Weights of a small GPT-style language model, trained from scratch on English Wikipedia.
Architecture: RMSNorm before each block, rotary positions, untied embeddings.
Training: a variant of Muon for these matrices, 10921 steps.
MLP neurons of a small language model. Each row is named by its layer, matrix (gate and up: input weights) and neuron, and shows model dimensions 16-111. Each number is 500 + 50 x the weight over its row's rms, rounded and kept within 0 to 999. Numbers have three digits each. A neuron's up and down rows have the sign that makes its largest values positive.
A block is one neuron, or neurons of one layer that tend to fire together. Before each block is what it responds to, as a language model described it from the Wikipedia text at the highest values.

Responds to: Section heading closers. Closing == or === marks ending Wikipedia section headings such as History, Characters and Playoffs, plus some sentence-final periods before a line break.
L4.gate701:465464527490515581577477541566385543518466499621557439495531541544384456531503465481408535519519513512526426449549556443560471457503506494461431544438502578427526486545455469547571478631632486544564407564417453540432425516502512386541477500605599497475392456535457482497485527481480505455
L4.up701:477422486451522587557471540554514468539402617418537426533466510502380525534526449481474496566456468632435410490485548506552521526499492488528458471497542455520534491466470541529522486537502561565394406410514593531469443467507536498458527485596596464543499557523557450558451503454583530457

Responds to: Comparison and naming links. The linking word just before a second name or entity in comparisons, naming and membership phrases, such as resembles, similar to, differ from, called, known as, renamed, member of.
L2.gate40:541479532389483448450485446542496452444494529395460513414417497573531455416491435535487610545482504483393573595438466562504491391500452462531488539517520578582560469476501548517494487507508526514494554523504544553433518411561409432527379525498521458514480513424463593407493478484449540538
L2.up40:500374475510495452441504488505537486450513568500471513495490503622491480381502564453415585501490471476493552491465445555524405538447555550572500518523485441515468466506528514494402474497515480402545508616466480513486442508649486499494533541532529493490549573583411576442455508479507501566
L2.gate228:627561525522510459503495555495484616532495560532479526516533472510512468473555407528525456559597469469498590514484581486473558508523524537506467493510529499506423495480436487452515532592484500543533457500629548467545453454580544617514462507544474531434429545510532550461441527524496532537
L2.up228:516517542537525480547509526565591612480531436463481593447502494572454469482533482478529406505593457584578548502493450513448543474542503500512417587574533608446498597511425492474546508433449458446440498479479482490562439546675529459514495518495516439496490535585485527525540432522475547505
L2.gate437:510517434472534493514552512444491453471522471455454421477460496459502580462543534450510404521422595523531470589528510460472532483447467441485467379486520535542418468484466498518628483486583487469493515511451513533471522486499416479531560483515551588563489511500496590413460441503472571536
L2.up437:467529424428516492520402500500482486462552450502311555502514402441533509477603428540517497420498482481397461412495562453524479475486472531531568442552639413484507496554465523449490509514516492529471534509441573439503417465449584492430501470479451565443510562529403602412496482461498578453
L2.gate575:470541499465474509590469549574440568413522518482442513437496487462540494503460491523442460532460447443443546438426475568627482503438515512496535496462537480507448345517508567529507416455543475506449463550508593545475516465594558580469458489497547550504482533550517583560449502490522503450
L2.up575:497472534448533467556451538461504495480473506535455487520431428547429498490526477509570495460551473420504565545384588429543427482518603537532564441592577450440596458555445445453477468586524511425404385609571470360491522413501585592519595577581472570529464522502441489470462496390543585390
L2.gate620:389522535450595549491485519383453417507478528514489418474561538493465450518464532521539606500483491453551474541589465499657476551403451574529488431481471486500471414505474481528562498563467505479510430503462430446532486450500504435551483476475411589522433556459443522437603450484466547479
L2.up620:489535501437621471430319476558484450547488528483507431453487513455472467398468516526537517469458509531532531410498465551525526519423543500472458530467578513592438350495527500529471472506506518514404411504510496502411449497540441575505519462456482527385527530423525573541559491449441510614
L2.gate739:561433527434511476515516571464413460546479492492583532433581483495523534520477535524527564521553515574440503532579491531515538514451535543463484464518501516448486480541465571432492544545627534555445446516547482419582424427475418510416507540501445580515485452462568483522582513551463466477
L2.up739:464475437455473504493576535441498446499536477553420529457556501564526537523589461489542527508490557509487515448553582527503541566479525576546615500518408571567501468479552528570502477497446520497556477506501556430531513591508640500332536535560478549534507476493461480578563483503444496454
L2.gate890:545518582443471522484445388534472511548499560450468587533523512556550358427542472521507553479500520427480556472463520426526467524562534539436506533502477560552421426537505505516549444466505531543541513525567574459464461486565534581471546549447442500547476425476572494498478438565545507514
L2.up890:503508445492577532424487468464434533477519433476479500621573498495531526476533560483447522525332472528503522548564476479498516491524437486543493698451509493496498503450461513434451511346399509552448471489446490599429512561548528466544483533518523574521465547484466524499510399554471502450
L2.gate994:565458514484561458534562487612473451482413461472535541563470413527594412491445506521527505570529481401445607425546490522479521544517530565477562513402522456518582499444499511535553498495507536452455504444470524529538465571450557498530560586481517473433585480502496511458514431515378511440
L2.up994:477437510488475488455476476515467562557533539478515502594534429463487542440400507392455556562347480446448508501506500473577413497569495606504524521510468539548520538489414471532466532528551489474435454459462531538468377541576513476562537547491447494534516491470512496481530434598512500426

Responds to: Mid-name word fragments. Word-piece fragments completing rare proper names, mostly Chinese pinyin and Japanese names in lists and tables, e.g. Jiang(x)i, Imaish(i), Tsugih(aru).
L3.gate133:475476536494522525413536497398548449495528524480470477558457513475455531493489526443455575436460452415535570545506526457573587541584451481545535536415479543460489546478479475443484530474500488593532570464518515530486375529437491455456449552483487387530560528464416502383437496513491474554
L3.up133:422522441504543470502463577526573452484524493491498496517625565478490567558462505580443380502455467514527479569419459545466512486477449557567585397429489521391521559515478500482484626480525409451410626475537538414486550461396516482446542480552419363625459517479503539517527472387506528459
L3.gate163:492539480576514495504478539568518583402524495516456487435498574445474482480507438531497403439499422494532554458420469439508426538538490519400560475462451528558526554515551514515422499458485469462470483448525481491490451573536449449416546425538480495556498521471433512515581406458560470527
L3.up163:505454448435495481512500401509412563473540536526491548463555429502493510388425502445472533526481437516630423503534487500435487488456575547456571360458464491483572540447523599456443531460539437449489547468453414465518470544541527534477455610521563561415489515603481540500441527554612619512
L3.gate193:386465517457512556499492563512433488433448448485489432508446508494453528522521425564456523552488473501564486505471523577487549488462543462544510527543517464521453597563483515493488530535486513544555569451457530531489510415500472446538508522563501508454521476510454391574568491478517571500
L3.up193:484452603505489447448566471428514571440605500555474532445485571513430531407523499557538601469549509548497516485459537462529578501490420495404397564469507509521463533502541585514537515432471490440575556449550405477489487571523559502553466499484457522511510512491596535515542473572530423485
L3.gate269:469467500427451539452567507528533540536590547448482527456576499508576498498543509512406485604470456442605458602450534491664572526514483462471531549497414503455467496439475593500504438473561372424466526526610576481477423552555456522565475433518509526476517390438336481470590518442536491541
L3.up269:428551434507430608427584475581495530569510499518468522440546480494516440618490460484502369554575539483588497524506451488474473448532454519495575501541471424396543474433502366515534466434665458468430498505438511532398501559578541459564564498493457565495551501425455528387481459503541568496
L3.gate542:565539516460519468526392495562510459446532537516491482580507510509524509552513538608487519434521538510475518541475484531581586578661540455532491461423518494527474434472522514559625587431503536556535517464457526522501493362517547505569510549505525489426464467578466452537546495536550527488
L3.up542:404498465504551410395459503540516455489484525555485524504568542507464474446494514387493529452440504625531515455456478412490516469478444429580609403502431448542486475479445519490554493463476530508597522452496550571432582512542457586490512458493523515515463450542382532510568451447573572541
L3.gate749:469468524514451484503428460546501501549460503506476509438563480577444497503493440428474559554421463493519561562352487460579492531552501539525543579505475501509589535571500546562558472497551551480479482520563546501429489566490591442515517521520450482502524482514556452574564540602538515508
L3.up749:456465509475476509527405647486540484521457605474420520510527514454419565405515508530505504340510410430530428397476527505577535433603419491503518545500473429369477548476579435425491471509502466503462545488492520472376462630482581437501463524487495575457467478547471494482474507455483416372
L3.gate768:483549581478429533457482418525514482482458444501530497540519481543527505576461508498456539476484538516383467460461583521531489608549594530501533510470541400469480556509471579432552457566492497462397576478517552464456435437442577468512546491504361509584568557449503471440564465461549495601
L3.up768:433507464541511478471607490525521542456492495577543480477550524462578460581513527546616470626489470487504442546518481496445479505438537539545564480460454545460456503438516450543489437525483488501520441496471571469515605561589582500491533470577511519470544432489473448560576496523525540554
L3.gate1021:503506483521444407448472642612478470542463475496487518523467514448423492571459518543538533516529589474487536522459605509506455546532475532367495571528551539470499461493501450488447605470567401598511513424480500444514451428425566472474477448502490483435510467544461533533503503422447510470
L3.up1021:452592500501476557448465428513482474521470594490475523456492490430564477525501453592511474403539424515581413483503557563498490476564517602424485431427455481498415547525578542497491417503516528431461526427405480538440490477461465568511485502492466522477449517532587455448491462486536479496

Responds to: Mid-word syllables in foreign names. Short vowel-consonant pieces such as al, an, ar inside non-English proper names and titles, e.g. G-al-atta, Kristij-an, Th-al-ita.
L2.gate106:543620523531534446425559530498528413443625491567457519367565579484462484491551446473405544557494428422544515490521506563579448493554592595464472457511473530393436452512513497520434452539553499522479501544448595601564435507511575448495418531571519520517501453547406480534449560490540476517
L2.up106:525582528608456486542528491516461468438525433506501590393576601506460430484463483507534469468453434461567508454485492518469546507463528590491586480441528521454426463478509418482378506608576502542443524587475515568459360577488566478521511500480557479491399459631393507515505523524532530511
L2.gate137:531490476546540538498478423452491490452414528428504513542591412477549457531516494487520426534522561426519504566514515442520461545525577594526558504498430502540453439533451494471493470549440555535549466478482491555463496559449369525549471443474497461505560570521511440526452450484468505556
L2.up137:560595453560590544494415460475431490470549497491520444427442420528459449488418530495460471378524483498547517533632485528419424535546448520560567468523488481506537498573438536514490499540451490548407435496468538541452517468429424429512462523521434496542595562486429420469445478491470569547
L2.gate248:531556528522435460523444513593531556572488438548474497432461557528442473498614484546453488522603545494535517524435461538524461467490558491429493450384410476386556476455547467607504547560469571543517483528401458497538443444586534542513545509541601463474497586493497525540470541500472455468
L2.up248:541517561514542479422535434520479530595623399508472452501441628480511606369553481540409593518483608613568533527536457504480486444577500538497517426436474453417458467506561411568481467552432495513510479497479604587526418512524538499498501526544503479394485491502428483466473493509539532542
L2.gate273:457515642462492506480556517523571474558518501446436572504466468383469447536520523541422560568508518493519411477555418537533474528500427508528513535444466521469517480559522555527525472494523481503464444515493558444543536501437446470449479475441525537471455583657451524423471518396507546524
L2.up273:443628535527539495480551463462460426434471466523470498520428522470502440610448460508512568530420523504504426438397444483562473573453479494449493540458485508406533583468491436491470582577428479519493546530508508462432550519425489461541564424417556488354531449460408523527419500572468544523
L2.gate389:465549519530519496513565474557544462488495447517542545420434456517422554491484528510576554584484553491514377543443465568521477449550492470423506571431563522489403556464417543471526545558462529578488536533414556568571514471464495441490505596579557418503503523509617501526564444506522475497
L2.up389:492589579490490472487431423536458593506462533564429472472500538599526558582405430450562478501457488450453580520438436396527464535487458540647562519466534512487492554450448538515566551492473544499520486567506480545568530480516520577488500481566539492567518449511530562474551459440508585429
L2.gate463:473475548548551494462462478520541464543465490589528532475528472523441453524488550568471408534552514429498461581471551407526461492476383582566645559588464496478492406567494597514488458495540517538543538520560489558454537463526568502497530478546517483521479461498536594509375392461470434465
L2.up463:532495562633604381551451517524517569524528531517516498544453556542455562538513472462465525418471525438566482522427522510445506483542429451623512567546586497466510448407457519411448568486509504433468517505421513541579607506467454515571401414511533531480488497520451552485465501483593421460
L2.gate856:480511542557594483547479496558547585538493443498465486449546497577526559540514504448500542551427621494478548532464549453469418438599513497513491439574580487547542512488447502472519465486416429501531501465522468560494522436461461558495566538583471475486407486533542599492440466465471518533
L2.up856:552509504580507430457513437529469472541434550482520493501526526570525506612514439514513524416600512439538439510544498475501463441546525552444476443542546580526479529512426444568541508506450505594483561456497484486534478530459487520509366529498482478541500582485527439512421517483476457468
L2.gate967:480516544510465390532466474464506544414537555499529576460513598534468553519467547451409547546493517521564514577441463554423485422497463564536506541529548549443420575550480562527466457503468507502463430535517529540453479533478554478465506590470425477475549463484532522526416612581573388583
L2.up967:394629572563486492493549467511476546537503465561492440436541465542554504481530555520456544514522452592456580624542522390609508485438515521520573459573452489537477514473462455497446465519357471443563591484492406566512403447532541512496478459549403491485401410432443438594513551503534451486

Responds to: Section heading closers. Closing == or === markers that end Wikipedia section headings such as ==Squad==, ==Production==, === Playoffs ===, plus weaker hits on word-middle pieces (Gr-im-sby, Penins-ul-a) and digits.
L3.gate21:591490560520456570539438501566476532438444515417491501507503496589530578462496557410456427421522430468523494437518527449536469552533525518611437490496460519590417434540629435463539524504425465472483490424546469512477423508433485497545436476504556470548466437512519433435475531585497521505
L3.up21:530502496477523541517466527460569557566519409458397454501532487505510469489503565449544515548424498480538409494502606526477477453403547479510502450477452515604520424453468508557508402512532488541501546484490529537409436450431424480472540489531482588558479535398462542539496500552523620483
L3.gate422:453572520569560494499540489476470568512487469553499548505454527499381495465410642568554488599473508437512491510475559550493541510535538500490484460501484462491502460421535436500442479507624482477568457516518589465464487506504579597507490436522563512494412508491386436524511432369557527476
L3.up422:556578462531575500474507514463451515508496492453615541424463431534500543455423461578504447492490517518567490429513569505511479551498504574542461448485476497591485581426513488490605405511588509496572456473513582500489492524464503524479410541485549582508455496493446494532561512451537585509
L3.gate516:522514519571395498505475521437489492394472442463436474526497486506513502511422471487563515582575407499520480491506559530474436602593433457554516479514557538528465456422525480528496495397434474594524481506530542603561499503490518558554543486449559535445517532489496500482473502509453475475
L3.up516:562486474564408473449513499437524484510537430462508479421480506543542586390502545434673526465426460633466523519464524516491521507454447490500525494549635478466438462461506473471509475622537491522501506392484616528497472481505498471525475480560492520525433492486457478492445533541504458487
L3.gate549:510455581435537431563503470489397411489537467467413499526524537454537536467448527472507531486588513488462469536440520591511509372457419585508481449444520480496473437544529426524557556563560524546612380551537569542541497585489514543366589542520590473468425488550587444491482477530500470504
L3.up549:444483550510531522525523515451511452515443528437532446409475418512603502528440511472548593540521435461523517443531412512464465504384330517617550530539483519543460530554599489487516493431505539492552544592480506534502536450480473509479497478474427472531539546477563430564511578545542438441
L3.gate681:613494478399415486505400506531537464551559478509430515527515535602478502416442472454458555551463297514517490503498436547522469497502499597592543478504460503388544395547484502461609466437457459532491532537561518480450520444509583437468546449530482549417438545430554518534503510534484419499
L3.up681:652494498449472530441514468594561473545539463453527512504511542546541545379521502499522446564494459419520413462477475540438552513429471529598483486524462409463447440487526472451523479508415449530473554481585560473548568404409617512465552425551528496445453469516518490605497541516467463510
L3.gate693:548472563527482563477555491529485490580535496586528499460510438453440532504506527475552568439517518577466508440488624478419423566479488603517542560488430434465440463570554570542468524526486475575468513464395538580523511522404497515452449510460529444536486478497545543476504485404496477467
L3.up693:536547590541446548519534428396496488591456516407541470519474486556527451543508479490439526550553533428507438460465561550397513598494417470450426530524562485476504509570470617497519529443488623496510509478449470524418540369539568478429524366559473512556511544573452446540518517543473581464
L3.gate707:504462521428401597489459547570463438541456564391504433535465475528544482499457509482522511538533587537529462561522588459534538445330456515561602563519545591501456500523496542550512520444490464484519574518480502533446578497488531422446459556474547578598435409495522451512448519388589455528
L3.up707:471430507492528552501512581547598424540499462446475436511514436521529527543528528403511519505472545407483504521459499507560457473476502571440611412487444530508502456494494548528499435451479440534613573576523628503479544568523379588523528404509556489433522445515463505470438507484576507440
L3.gate800:564506531473496475566470438589463507526504551504451477453495489477505455537535511491589506484479460559473501596513511605473421525488504616499526461496531516427512562467515564432509458486480457537532497570496530448481482538406528486534487567475543474449487442553504496574499459470440509550
L3.up800:564561534449525471522490431545494543505509576474440525507487528529573491486467490557522521590495458486545444531463580496487515458537387544554529466475565378528458477485489472498497571511461608491487512517449575503432458482404562540562550538457443501458537490573467531484534462496474531456

Responds to: Foreign name vowel endings. Vowel-ending word pieces that finish or continue non-English names, mostly Japanese given names in tables and lists (Sat-oshi, Yasuhi-ro, Gō-ri), also Indian/Arabic words like Gujar-ati, Khuras-ani.
L4.gate339:550569453467579471432473441559516472462496432517478523480460480469530472535438437517519484453530363569487557505471472472562534574460456492571551558478502448481553519443438505524478449455474440514502486485498475564543509522601544506570512488542541484469477550536510535476497474457498527590
L4.up339:395568584505452494522498500534448476457465432468434510494590533564451485586498543546491472610435427456507474428408473558492510459557547508505503540513501469526547530523357473495498496509522536455545541455470538597462538574570568401507586523542480461519503589520411575529470546431575572501

Responds to: Name/term introducers. Tokens that come just before a name, word or alternate label, such as called, named, a.k.a., word, name, spelling, and pinyin:.
L4.gate630:486432545483466522551546495580486534460460507396492609540437548589594507426506536571544436473461435494549592455396464494467395549480563458549523504481518490534493465449442589537496528514429477444478435483563559452590483525482569573541476555495492495453526449557488516478405469471525481430
L4.up630:511474513485516576502558523531556463387432485504571427534417520569505453455585502485483455497438569482487590526486573522497543558575560541497556476506551555574534439484444561501505453571466561546480475470523537457543490479487496553437481565474419568498465519438596520437391470522486530498

Responds to: Closing heading markup. The closing == or === that ends a Wikipedia section heading, e.g. History ==, ==Biology==, ===Establishment===; also markdown table separator rows.
L2.gate74:466486572528509490509572426426471476565484549555495562595475495522552448493548538488549520489459503516469496481491484473475562513499546555514435434493463541447408519472384468478538606527453545417485448475461493553493466529466625500477516476556489548408438452475488561515477557464481527551
L2.up74:492442549582469456556471521504498532516488477446487465562485451419547366558461464530501414551557456571588462483469578469478507433458548560448470413495455488397397492498482454564527508469507481487430489566504535555471396538471478477429483583612480516469474519534488485453463458529518433457
L2.gate264:442545499477474581558582553503498480459499561567532601516461447531544454515478534508533522498543513534507528481449512525482539508458595481395463523509480500503461463590468434447574491451479459568585463597523447468373451657566499422501478463458466572601502464489480431483518488497409406474
L2.up264:559486501488431647573525552554441535488532457467508522510446473502516417573464460429518613535636532490456507582448487524500524555480529503432466493383528481561478621560420507434523506472407488578496433507512477558507424513556599534448498454424453444526515545581468504521555489490444466579
L2.gate279:566560469490515481417497543531532394518581593487551603401483592557473545491587486548558552529504497486463532546561542471462496497447529508615560444575514565439517505515523563537635546599524541450520443375430504463467434528460565436500513407524506510504522492500511530471500519485519591565
L2.up279:485533592402555441446500617467456446544514522537536533478440584556478423600470499539511458455557466548595573507509425438409567596472573420503431562531546632548517538502513546440513561520504505451536511549541517485630449396484520432602458467501573470544467513539503541525511617549404546589
L2.gate283:502494464522537555526478580522435403427435526577590546492432523524597471573519506429583488538448513484532445531481493404562472388508540478466493487458519520530484486542338442549507551542535512546492471423541496482424522575419562537506629467449552436516444454448465533509454448539494541513
L2.up283:475441499550509484556448557465432521501540454615471461552436409543390595527395468553505534442496504449452401573523552592492484512473523499525517525439464541476465478593487511495468452506476461577442526520514540581513543579511474526407534517510492456500500483499460412572350493582433469434
L2.gate640:377417617524427480512539468498456449527508656572547530538487542469422564442530547475489423430515476465498452530549497484476533536481577509440476461547490469549473514552524570458527567533406524506535507467496522585564427514523422503427590546390491406475478598516495487527534534485547473461
L2.up640:471367611516477578532508428464487454444500544508541454436458499559456518522439570465562501506470523543538557491517522487540577544465545503410489477485516452531467534453474582471456542510496549598563519528538499513449504465529465535512508526375444428376478585621461409517524507484481496491
L2.gate702:447475544498546534526585479561446492577510547522464472460441532538483516526469453454457425507422406463473581521574411528537532450565489365452564583438528443539475474495475495521508504505547492484492496511497499444442534496488547472498452469431510553533525510447567389527418532485561410524
L2.up702:473497495453482490522473470635470514574520533524477502386516519553495533465497555474486488436465465428516534477437517493495487417568548471491584622552560522511538540550457492556527509513505481470421494569494549550552431479509599523518371486500437504448471605424490495575492485468531396495
L2.gate723:371451496494494500563432425487448447557483564401553617411515529479542525469573564460492498435406532495431468578432494490547459452474448449489499461531401540393497474627431521493466568476488501534486468458524522436491466518451573537528533497482423398492525465556515450537572429541460428490
L2.up723:458431605530536472494532527414503491585505475558426479496409462423422478501504458453500475439541487557432395479435489526496568447508489604522556602557549599403414469526609433492503463553550501519484489451526395488428525507524587492492507451527542478516486365479571473489535433403527464578
L2.gate828:498429502479466499416414468518569569458540589564425500475423435548529522474551563504641417454512458601477547419554511535518487543526553419538553479528550495501486546527526414503453513517544523564531467564524493471473429512468444486570539543452518483506458455544477479492584476473513524372
L2.up828:551506531459544535444487505492543462473522569498493562510388553536520483471473416492603453474514494533439465580453472567508457488565438544476536592496532555433449568507519508521470471559423512494561487540529519427525526479551493458493575450614358491480483521598476544512526552472501558488

Responds to: Naming-term nouns, word fragments. Mostly nouns like term, name, title, designation after "the" that introduce a word being discussed ("the term 'Goblin'"); also mid-word pieces (Mem-ph-is, T-ight) and "great".
L3.gate138:595501505424624549562498421562506597478523492553404454591439475487400503540498606465461537442497545439581461455435550557616554479534553530507537495544497484430518523548460457467497537476537391501622438544474524546513470529557604498465537544493545515411428490457404515556479546481513424489
L3.up138:505462483620428479404511487499479476510452505512484507439465480481523363498521453532459460569530478555458547416506498510540544471403432552525581560467506532457433552506502551491489603485478539578556525559563531516444475586474470440541419486485513541407468496606456461496496545484531508568
L3.gate273:412465503535571512586599513442432573530561470506444468473514539517515384524533504491518520544543491514518571510517438545514572485472508608498485570606478561487463453546426531550541412539495512486401473518448481563589406530525560610472539497472472546472483489442532446552476415477499546557
L3.up273:439467580470456523479490458528466511535512451507487465504468429514431490550584458484505435406427439457543477508427549462542412520501593561512622407483471571452443528530456499478494449466499529471486505460554467517550468565442469616498490607507491603464518486441479425452501512604461460539
L3.gate460:532463410456439506429501526582471453517520494536513615479487545449519487554505559479504390469494491401534574525534508489508544457502456542504457468483466478499475557457395466580465529496445442414437564468551474476531495450528593452507512526515490432529533442592459475564467562508526602544
L3.up460:487424509507455584546477589486518562431564560387456578455522475458505499580464569533436420536580475509490476424549601456533555475532492569542526440468525578476480449427550563558501475516516525497542519453570477435529540545533447457373475635535527491557502545492556440453387494493511389491
L3.gate462:465551575471534487539515445508602557514467519541483495523482577498449568443559538462466583595449523473561497519519514542419548513468496594508516510473470525470499506460451418546482545517522513506475485488501493491492430471509450604535486538488525495493435462470432507632444474463473510450
L3.up462:520569526477530531518505467483487518557448526563461541545545551445504462479537565440585490461453512504512480547436546439403539571516528507563506518432367543562493505486473439454476514443486469530487557521474543548431527569542494514500586553484493414449496554492409483562468520467581489554
L3.gate510:485447451536547502627537522519516522569462493501449480418447442557454506487461449468442474543431499547547472587521536484442453405533461566486530532573420534469505418512487447482458479524551444520497525524457440499549453478453478449619526499427477424474443462531500498517449462455483499451
L3.up510:498451527507477579509526486575448531467597408425423482512503391535535455477452463452538558535446531459495466458483498643570390525501483418502445505511567563556519469507495489418476506465461503465518417495544562500459543481585516523587425436514506510575458562560502557550511545509551549584
L3.gate789:506507444486478485470476414531530509530465464526571481429561549469457498473535534528401505494518617519473441431450596449442478461528475508479482502549442520483497546436549471527579554420503494539464568454476476473514556506526477454502452517513495554537511413503472489467453438525466553538
L3.up789:496555623545427558617480532542463551509519503547498570441571515598591457479527436558458471468523512386527527522510557463573520457547503492453527496503405553563515481426458460449578484443510471582437547513580486515474447484436576532467480464515625545535430443467414609435504493526543493480
L3.gate925:474505547513517537568452450566517504486523545468542431456480480548494455580470497486459461534515519520547502541480485503559471552494558575552571542482502488450546482462542469597505586533448545611458512458504505494439648466532563491552547436493473364534371450508502487547458577460559470534
L3.up925:564507575521463577505573504543509557496451598499486502492488495466541513526524523490498548540451454499499573534489526537431469449569480592517451489479490397457515506418519545522475523467499538478589509444465444468490520512565519507537552561486480515479439616511484467358572412462574511467
L3.gate940:539565408500498519482561457524556581509478486431527516543510518539508388446534533572464588534460417442474563539539525520458425418527525451385558513484497537503462419502520510474526444476574460519512457476511524432472506364571481440405486465447440564677439472525438439468575383469382431529
L3.up940:490530447509486515408426565442477515517515445467448506573442486538521514420542495573485559537487493527493508473532522443428439406544532464350509498530483530530489563546498422409568461507476460479560471423530531466425515487476552473377487489578400518633426523436427502512569440459465501500